config.toml
n_layer = 16
n_kv_head = 4
activation = "geglu"
norm = "layernorm"
norm_eps = 1e-05
positions = "learned"
attn_scale = 0.125
init_std_qkv = 0.0221
lr = 0.0111
warmup_steps = 200
schedule = "wsd"
decay_shape = "linear"
seq_len = 1024
train_tokens = 474300000
dataset = "wikipedia_en"
MLP neurons of a small language model. Each row is named by its layer, matrix (gate and up: input weights) and neuron, and shows model dimensions 128-255. Each number is 500 + 25 x the weight over its row's rms, rounded and kept within 0 to 999. Numbers have three digits each. A neuron's up and down rows have the sign that makes its largest values positive.
A block is one neuron, or neurons of one layer that tend to fire together. Before each block is what it responds to, as a language model described it from the Wikipedia text at the highest values.

Mid-word fragments, esp. "according". Responds most to "or" in acc-or-ding/accordance, plus word-internal pieces and initial letters like J-r, Cur-r-ently, M.
L8.gate54:470501495537491505503488483493485479512499510507473529506521498499509558518438522464486515497494483500529514514511508460442490470513465484496483513472494465503514495492523496547494542476493494483533491509501509487502480483515502477548459481520493487538524472498474484541463516467525485466465548531487523528479521560508525554467461463514498519500480471482452490535490458511482488537468
L8.up54:469507482505507542509464518490494468553479490487514464481548495533510529513500504503515470524480566467529511533511485522526529475475480487476478497520474477494542467453480540536486462543522506497570489513493542502516471472523474488495523477504515494571516460534503520493473547518517494507509494499450514499477478520506487525498489502510495494511482490469484503476493511490462506511530
L8.gate198:481513441508547523504500512497531537496498496529502519517509545495488498515475506504466501477442524461515516505542444473502484493473524475478498525493505475521478537529497528518527509549485538484525492474544487485483523489488485517520531526508500477520510487495471461507516513534507503482514491479482479508481450497527490527534467444564495494521485466493505464519481496434493480545458
L8.up198:464491507528463485517489446510473512504470529551518494457518486514531512501500516496518520505487508534547486534544483510520470484473504537486512496467529540512511529512459527514475527520498471534473512505505497490513506501494492508491511458477495465487514498460479544538513501508499473518487478493496465527501503516525438481522523448527483484472514472543488506534452456479486539517492
L8.gate225:469473441485492508529492533493492529531552490535501501533469489575439532500510502510497508501498520501485499538513487513489501522480483470523516522461469481506500498522510550504498519500499548464512489464529483551530570530522511532518516462536477486492522504518540488508503521518532503538535482505486447499527500483518483502523484490504520451478487511522476449515508525494501504523499
L8.up225:466497506508481510535466492520551508489478534496527495497455454515521533501509511494466524509486531495501487493457477510526458477495543475518490469481479474564549505485470549481491511480484473534532506443505507505437477503479505526511497488505477470478479515489522486490507441514527471488519483532479491500518504489537525536483483503489508456511504542527537467512498501512521513454487
L8.gate303:481477444491559532536460498559505522490526501448523504520492518519504503524469563502471525549506451497517504517535432540505464491501487506506520491514545538523524450519523509462474477490494547473500492509478535509531485460543500483464485511479533488498499530497502458522494499503534501515495518493526536499538495504517482536513495477488542443460496457460495508473516478507496499512477
L8.up303:503490510497554506486488475495473517494514528519569512531487526501522524547484471540510481488499496531520489509474511553511548495491487453526470508456555539536512500506478517538525541480511535449516527476487519467508488454477531454516477500522485501491504516476510499536451512499519492452451526466513522501499514505464529524463481468480560495516487504496487495456498513491461476491470
L8.gate355:514470492523505456468459496474468541487490493473539483529520497521473518528514516533511516502503497510502492472532468505527456459493514497537500504551532508483503489534518475521519493511516469575523503473502523491523497510507468514497551444481540474507501514448506437499509482474512469438484498513499483476529513483513538500565533488541444467466497468524542502532561526486475503495506
L8.up355:510487494499476497526534518479529473493528493516490499504508493529502464453487492498506524493482537517512509511494489512470505507473493491515490547498495501482503522508498464511468528503482427501549514477525523494526502501526537511474525532494529490472515526484502516526533510489497486515448487519554496516489506474471520528505511519518562508511479497516445478504517497514488503484494
L8.gate484:491496518555475531518518570462474525491463499501484457530511522502515530473471475501524543474517540528503479485475472536488490479490453506492543507493474536532536523477529480489522498442498433509468573540504538496517524517449517510460504525513506498533514543522472512505478512455510489488513490491511470528509488474493506496529516480437487477476510515527485523493475534483506524535493
L8.up484:523491472492523456492537544450520501514486504517512481508503483492495534517525456506507486502515498543510508472482499538519418488514511479473487532490485510532470532538505469459496519511483566531489538554488535515504464528442466523505474509510468516481501502506494457505510529514487494500498574503510465479538515489536486500493498468517498502465520509578532476532474534497538497479485
L8.gate486:506511486490563467527479483501493506535515559502460481505529566499499532510471475538556509517516493475463485500498467528524504526492508465490512490463501464513512486493494474513532476548503520539514474493486502472470524492472525535474495477541500506482444507541487471480515513519483521491475493522490419494465468497487518517480518508488506479497478496501482476489533519482520499468508
L8.up486:509496521482519489515524529509495508519498457468478504492488451511531528490518511515496496517534499476513493522509448489495492489530510464478530489547519504499501533538536539490467489500508509548523521488537509499508479477485479540508527523463475511494518486488513509492488527449464438539460454505542513491514482538513444542526457470522472505497466510497544445511526499454458546524502
L8.gate563:503552493499495492487473518548468491486515488493525491523507513486512504501510470526546505476467477498528500428508484524497499466448477459525580476478484516484536518462474564547510489481505493518472527477500508543554484518497502450526505469503509510500460482529531502506497496500536476462551498485511501444512525534471473494474489513526545487520496474497498504500521493501488534484484
L8.up563:490471483494530481486522483561508526483527493428515511542491478486497479527490538542459489504514511446500509469540491482525465466487531530461499500502476494508489477483514470478502540471534467491477465511518491503531546517492538509485498544519447537483515556497512491472507518481484468493489499491517491551483479501483464514488456493515508499501553476502490545479512557505528488498542

Word-initial capital M. A lone letter piece, mostly M (also P, L, lowercase m), opening a longer word or initial in names, titles and lists: M-ight, M-ercedes, M-innesota.
L6.gate166:454469492508459516520481531495522532503513488525484523518500490495556541521473503510484508518510477512492518489466476537487470483495482470513427499474484506485513508484522498493496512478444519503476541527468532488519455502521471536463481503482506541516490514464515481464548517467567494474496490570489483506525498442503486519545538503545517534533514495482479525494518512507488492517459
L6.up166:463500511479489534554483460498533516480502509503512503558504490507504525531534506504484489486494535486522475467456483531521513507508513495457455496472517534509485478480499481496465520548501520505549509507477487532503512448441533521466493539488491483505502560485482521532511484495500475510528449476485509492555502557467485434497515491482514496502502524495504503489457502498492460502506
L6.gate622:500528452521528521494500492526487532453570540508525483510474505514547549512506512535480461506487468471485424462524518497473536499539491501477515469465512494505498481474524536505488521477515526504503501464467518495535534489454461478493505498476442471529530493486510493536488506468480504497485432465537510510501504521438532513519487542518567510518492529528473499497543505498505513492522
L6.up622:488496546485470555501472510475503518530495515499516502485488567501471508472477540462484522489464486493495520527474445534482498496552490501509456478493498467507501489486503516560545477524502523485490469461440480515542485526495451515526534498471465537505516509509528493503505531488474507503475520490505552481489516533489550536480522477493529491502488498529504437430524506489485503480472

Paragraph-ending line break. Line-break tokens right after a paragraph's final period in Wikipedia prose, before a blank line and a new section or paragraph; rarely table separator rows.
L6.gate74:487511555526529535560442505530511494437513486473489510497491501487471475508530494528547525540478513464489511508493529532459467507518519476450529511420486477482516492475533503541498527543512506501523500501499513483482489461551484535499536508508471500525489524534462509551503456513502517510505458523523504496485514465482467489510461519498512501461492475488526472460502458488463496517481
L6.up74:481496509469521476486494497528492506461529503474460509480537479501495508524458492512543505453460512508434541473481485503497549493506489553445477511514513514494491464460539519524546493500500497493470528501501486524482483487523511512527568498457495477454534517459470459472530503498521496521487499497524517538485501487509516502544485520509512470471498497440455500452520494494509486488510
L6.gate496:488541544483470468486509475495511479481490492486469470498480473508450536502511528494536470521485525483475526497504491483492509491513525514486469509537495512484483474492504444466543506508542518524457452537536449488515501484545467492544470477503510484484536510493478505511484489496527474518449504493505527487490482499511519533507505492479508512508544490524511544465485501528487536534534
L6.up496:496486507515485520490506521463498553486477519516490486534498522509471531560473534521532495510497526468502544501518509504481503428463517469502504494462488531532525483549488561509483491485513515487522480519496464496500477494537520511472492497464524485499489522498556478520518515453543514504487464518533490486481475481558538503518488482500510489456474458498497466504534501511550526495523

Paragraph-ending line break. Line-break token right after a sentence-final period closing a paragraph in Wikipedia articles, usually before a blank line, new paragraph, or section heading.
L8.gate13:482450513520499520506545468498493498481481497520508471476460496471520509482503537530507509519503477474525535520491499479535473472460498495538492487497519497505469498489503472500536491524472522501498446494453467462522452526520486508537465495485494525503508524451516517495428499516484507473511466479484442478500524495482531537531525526431523507519442489511501520504466518471530542455456
L8.up13:517520479556508512508520501486490507504516496550526468497529458475470512488529481472529498476499527476489508530504501506484501521501519498488494508517486498458520503455484506490453504509555503461493492534506556505501490500474541489483510485532507537503494497470525457539491510510483530516476496463488517484532453485506499504510478505477451494482474474444510501454522496512492465479476
L8.gate18:498464524497522509505482530506502469486517467523506522491537506523497481509527499443498525536526477471502433538491505499497506524533482455449513490476499517471531508485471481487536543513513490462518534518503498526496489500501525544512518468498425502513549475524474496485449519517510502514495468513512541522502468493499533476552519479522506509476541497485505501518492497477484493467481
L8.up18:518522510541517520492480531499453502451550535493454508489496474483501497489501487498475448486505519500501552503519487505519476504472487488518521502517477503475436540532509500536475465528511503521502486488539503475519462516464494473462503488528513520514538531530498481485479493463496529507515476501432505486486493516490537529457467504505527511478501465490487487513536533499498507462506
L8.gate26:527512487493537552487528503488504475501537455530480496473528516498467479481503546544499454488470526493509479484498486535518526505530547472500466487513545565506475513503474488477492475489507485476534528483490501488487501480525498473499446506504449481535485497474511501508509491528504498482494468490485502506476479512505500497532446513485510473529520488490468500520501478499460477453503
L8.up26:479527498538567530509501490471538484443529520495498499465516487492475459481498533539500489522515525508506509501488517552523563512528519470492481476517540546526528506490500479513519499481524476493506538502481500483489463471539502475529448508488464509523492484472507513513476502487507506496489508504519494523499468505517506472552461504504491508502504464491497474496493507519479476466517
L8.gate91:515503522536546465518478433558501528466554502474512521508546478492466516482457515481543465475468441494451476487466500544488521495468505438502506517479528504531527508495564510508541505507530534486466469542491516502511484535513533528484502448512499504487533502483514489518492474511546517480524501518513486459499470496470507518532489483475499515483490454493498476491467461487513504483527
L8.up91:482460505519536477547493521520474467536521508488524518495525528466501485445550479463487487506512527478478534490538476467509539478465472441466498458487529487498487500482540513502483495507531511513487531515497509544474493483494536496469550513535502511537526487487457454485488520468528498516522456502470532543483450458497509493506462515520469545513520500476487500437474473511488489458477
L8.gate217:510499520534470504499537480529483466474485493525525534504512480535514500468507466498505491564506515514488514507453472504483483457504482497479486515452517537509487434495485537519504533558477494492534478460476448516533512512508466555498540485514469522545524442519495507529477470508465509481512479499496497462518518524476489498494512494559513490513521493520500531495518507472470488487487
L8.up217:484502529499473506507538536530477528512518496504495505497467499523490507505514519515508506494513529438530467500508492513484508504470477507488507510515518510561502481463525507469511525489492525529462499540472483537498529491499510491498515510456501497498537458483500484443518531466479530493476456497472501500470522432532458535504502546557585512483509483497528479482495481502525475481542
L8.gate286:520462526536550493565486493513467517471535481502465480482516475482473492492459490543505476517485503488496502544511483513509572500491500487420497503508497492470487493490477493464545526492535504523512498471476517503477484443548467543508539471490495526537486533492512508500528491497545473542498498485525519488525507488492459455496526470500514487503503492456495538502500504528474464495460
L8.up286:536532486501466480512494497502520514496497503519531528489485533475473485544489494514491499495473543479484531527504443529505519420507520496491518538450489501502497537479479509552518514552515450513483482504493524478556480490492490515484490484519458503509488502519496535527498463512467508525556505518504528516448510499490522536541495456548492516504452451499497503496503497487430500513504
L8.gate411:551467534530478470482492500510522477499493533506525528490504515475483535547496529482504496542523525491529517496525506526501447438479508501484500497515520449496490511482515489463440495506493504530519503500434504497492463514505478533448500479499542506537458510509547475503486471509535467532502529509500512480481477507476494490509483477540500493509525469496530478530492523540492463518504
L8.up411:507462479517489494530503491514523498496511497501474498528518481510471500517495512487465487554529574525473523508533517516502499508498527499468488480466505494553478502460475495478458479490530488508487505485522558523456488505529456495507487488519490490512502512531484497504494471524560484517490485490500506474518452483503562511534462531502521502491465465493503492506521514468493441498526
L8.gate693:502499485525532480492496502558494492482502506486489469517506469506445488535503497547447502495530487511474492512487483496487507486497489506499515530480472492493501479484503463481497508548497497503509500497455539490506517551548497487511471484496499492497533501461494480556479480494517514529511494525511541513513521480475477480498504484541511514452468502501480501495476480512505549500492
L8.up693:501510507522497504499486476458498466478491546532528515463493493463517502498501502539509457475500496479481519504515503488470478515535530512444505483481495439514515470503544482507487478482508508498512529504449514510502531542533515484495486490481511538524528468519534471522486527536519476532495462528500471502499495449481539454505504455538534557484470464468485496534537498466538544537530

Paragraph-ending line breaks. Line-break tokens right after a paragraph's final sentence, usually before a blank line, section heading (==History==) or new paragraph ("In February…").
L3.gate273:476505487504513472509495500523518472476550500494524484497541475492486498535523459517520486474517524515479522495509481519527506464493540517511516518545524459516488494511496503502512525538530464495524469539472490492546504523521491509476525506490490542496581508507504479532484533476466510512472472462508534473445474482523499409446476529463487473469480465483525529492519497532505479451507
L3.up273:488448489506490460471549508519464454521529505509499492471528528514509468496487472522476487525508533514468528461520491507524483471439563486496535513493488471528493521511481478441493580534511499490518502508520518501494470568488473518470512455484469501518484508512532492553496489449529519533491459513531497506489558481469534516498465505515486449519473485518480496538511515501493478484511
L3.gate475:505495505483471513517454451450514475481487496458510503494523487485499517517502467559493531445505469462506467495466474545536472491467481497454520488500495548497468453541484524450501547492540494508515483527522543519529483522539472530532490474511507527528512529477505558518550508492520529487494493497452550491519489537518465484483509505539507480430490499517488510538483496486508507497479
L3.up475:493506507491511489513487496466528502500515480500481477498461490507504495502470497471509558464506447461512541520517526527477473517475483495499475495481490554506485506514488486537499479490512476552472504490518504467511489510513539492496501474486517461494496535533537515505522486516545538514508513540474481473513474518490529501473507502481513489476495536500475531535473527478506502494549
L3.gate542:500519506501528499509449517486502490461499448448486521523533497493505474503475484533467505448499506485502491576469483503506508508502508488474511537490458467525518511493468499548503487514530484509486493497496502466497482505508426493560516508470516474498520502519478500549494497523541485548465454510478487480525505493500495493516486492516513533477497476479495532539497480476539499490525
L3.up542:563527488528494488519466484531506471457530530513516505480475473462503527485482491479491508475532529475519496548518511540478465518550539506470447518533446511521483488500503443512508477493459519489470489499484502513499509482516504508508510510509521510484505504553480494470507475474525556466500515495482495520529477524518529564499514466494523495489494511486540505549555454502504493498526
L3.gate695:503520489525535500553480558484465490521516458468512497478489498534490462460488473486482475440457520516516461489506461506529563452496493491504471500520455549479457487452482504498466465518520461503504510517497492452510493509490494478509501522498464504492551554490529486497485502461487489514505510476472494490484509472495477483488535480532449498512472457511530489539470463534503500487526
L3.up695:511526528483484500503486534482518475449508511504488534430510497491503483470469475517525517480474466432452524509510496515485527518518513527482505508513536485475477475486457507509496481524528533530450495487555551477507468485544430504482489537491499493545504482503478507518516454493526562507496478518479455439504495518543485464492519491477485490473503509513491544519501513514489518530495

Capital name-start fragments. Capitalized word-start pieces such as M, Ch, and Mc opening names and table entries (Mendoza, McIntyre, Champions), plus the word Order (Basilian Order, Law & Order) and against in conflict contexts.
L3.gate55:496463469514498507515472502438459510439509509498497454510535520476523499476477495485509517486539494512548455498426498537491496503469532510501514506453538503548531526476494472487497555489503512455514486488503541481469468489538464515498496494480531480457474542473474474527490530514500535527474504502480534525485519506532469510507523494499513498520510483530524533515546496484496537484518
L3.up55:496476478491481515497507496485500521486484520501459509528548582497498492498491494491515492473475522533495559513510479541498504508490509512516495511519504485485494480511511486510538501499527483517516502443520497490471460515465462496431553477514497526460570505475425504563503551480497485513498451505505417515484519523540538488516520540495474479527519490518495537529486495454492525506509
L3.gate184:487506520529488483524464483498488505478503493470514518464546458503500513493472490480465468499468503522564499486472474524513498490533485516483502538492518529493531487452516530503496549503483523501492582507477539502471428517503479490541475499457495509511485519506525522506471505474495466524495485525497505517430531493480499561537470494522532533532501518524448521485507506506505541506463
L3.up184:528500497464497529505481480450521542509520504479515525438496487441495439535522472516531488512463520526470504524492471521496488459496486496447490500510530525497479507459483493497475500463480457499535511495497522496521490500490535493539485459472516490503473501544561489532460492506466511478500471498450502492505484534471458515511512541523506481481494510541510517454523514508517538510475
L3.gate461:466486462524542561492495525505491540473487508497479508515492494520530503502486489479505502479468525522542457463489456532485514501465503526495502494515535534481497534502458539521536490495494519478506534481489520502477492501466424514498534512526487546502511479472504481506495485487529530505483445523474452488506478487506546517529525487517509526552485510507491532477528460421489527475472
L3.up461:506490478469496531483464492510556479482501501536495496535509568523497486513478553511475463490500493484494517446490502464486527540485476504526490474558506511494501485512456509510522499511467476521490478494494474493478480497448466490507521510509493502517476482462491506509529496481561544496469513505518459470547505528535518477520483531464536499489495506497499543500500506510493516545476
L3.gate660:486486453491523560452535488471482556461479541533563515499447522508497524501441521506503481508483528509490506485532497544543479474453499521484479505529514468503458501475460483506541426506515541517499476482502505502572486536488474479506498479525492494525486513473517493470482533481504511544480457509509506496506476500500518462518543506496500494515540512520485500466517471490482524504512
L3.up660:530512522509500497478489500539496459519469509506509487498526524462517515488459500509468507514502537481510458464476498530517495482484486482490476484538512507547504485497485469455501467508516492495481484475463567530499533559490504527491496481518484478518469481488516482474472493488510477512476500475496506508482477500481527484531464539510509460472533498511562519464511496528475526499468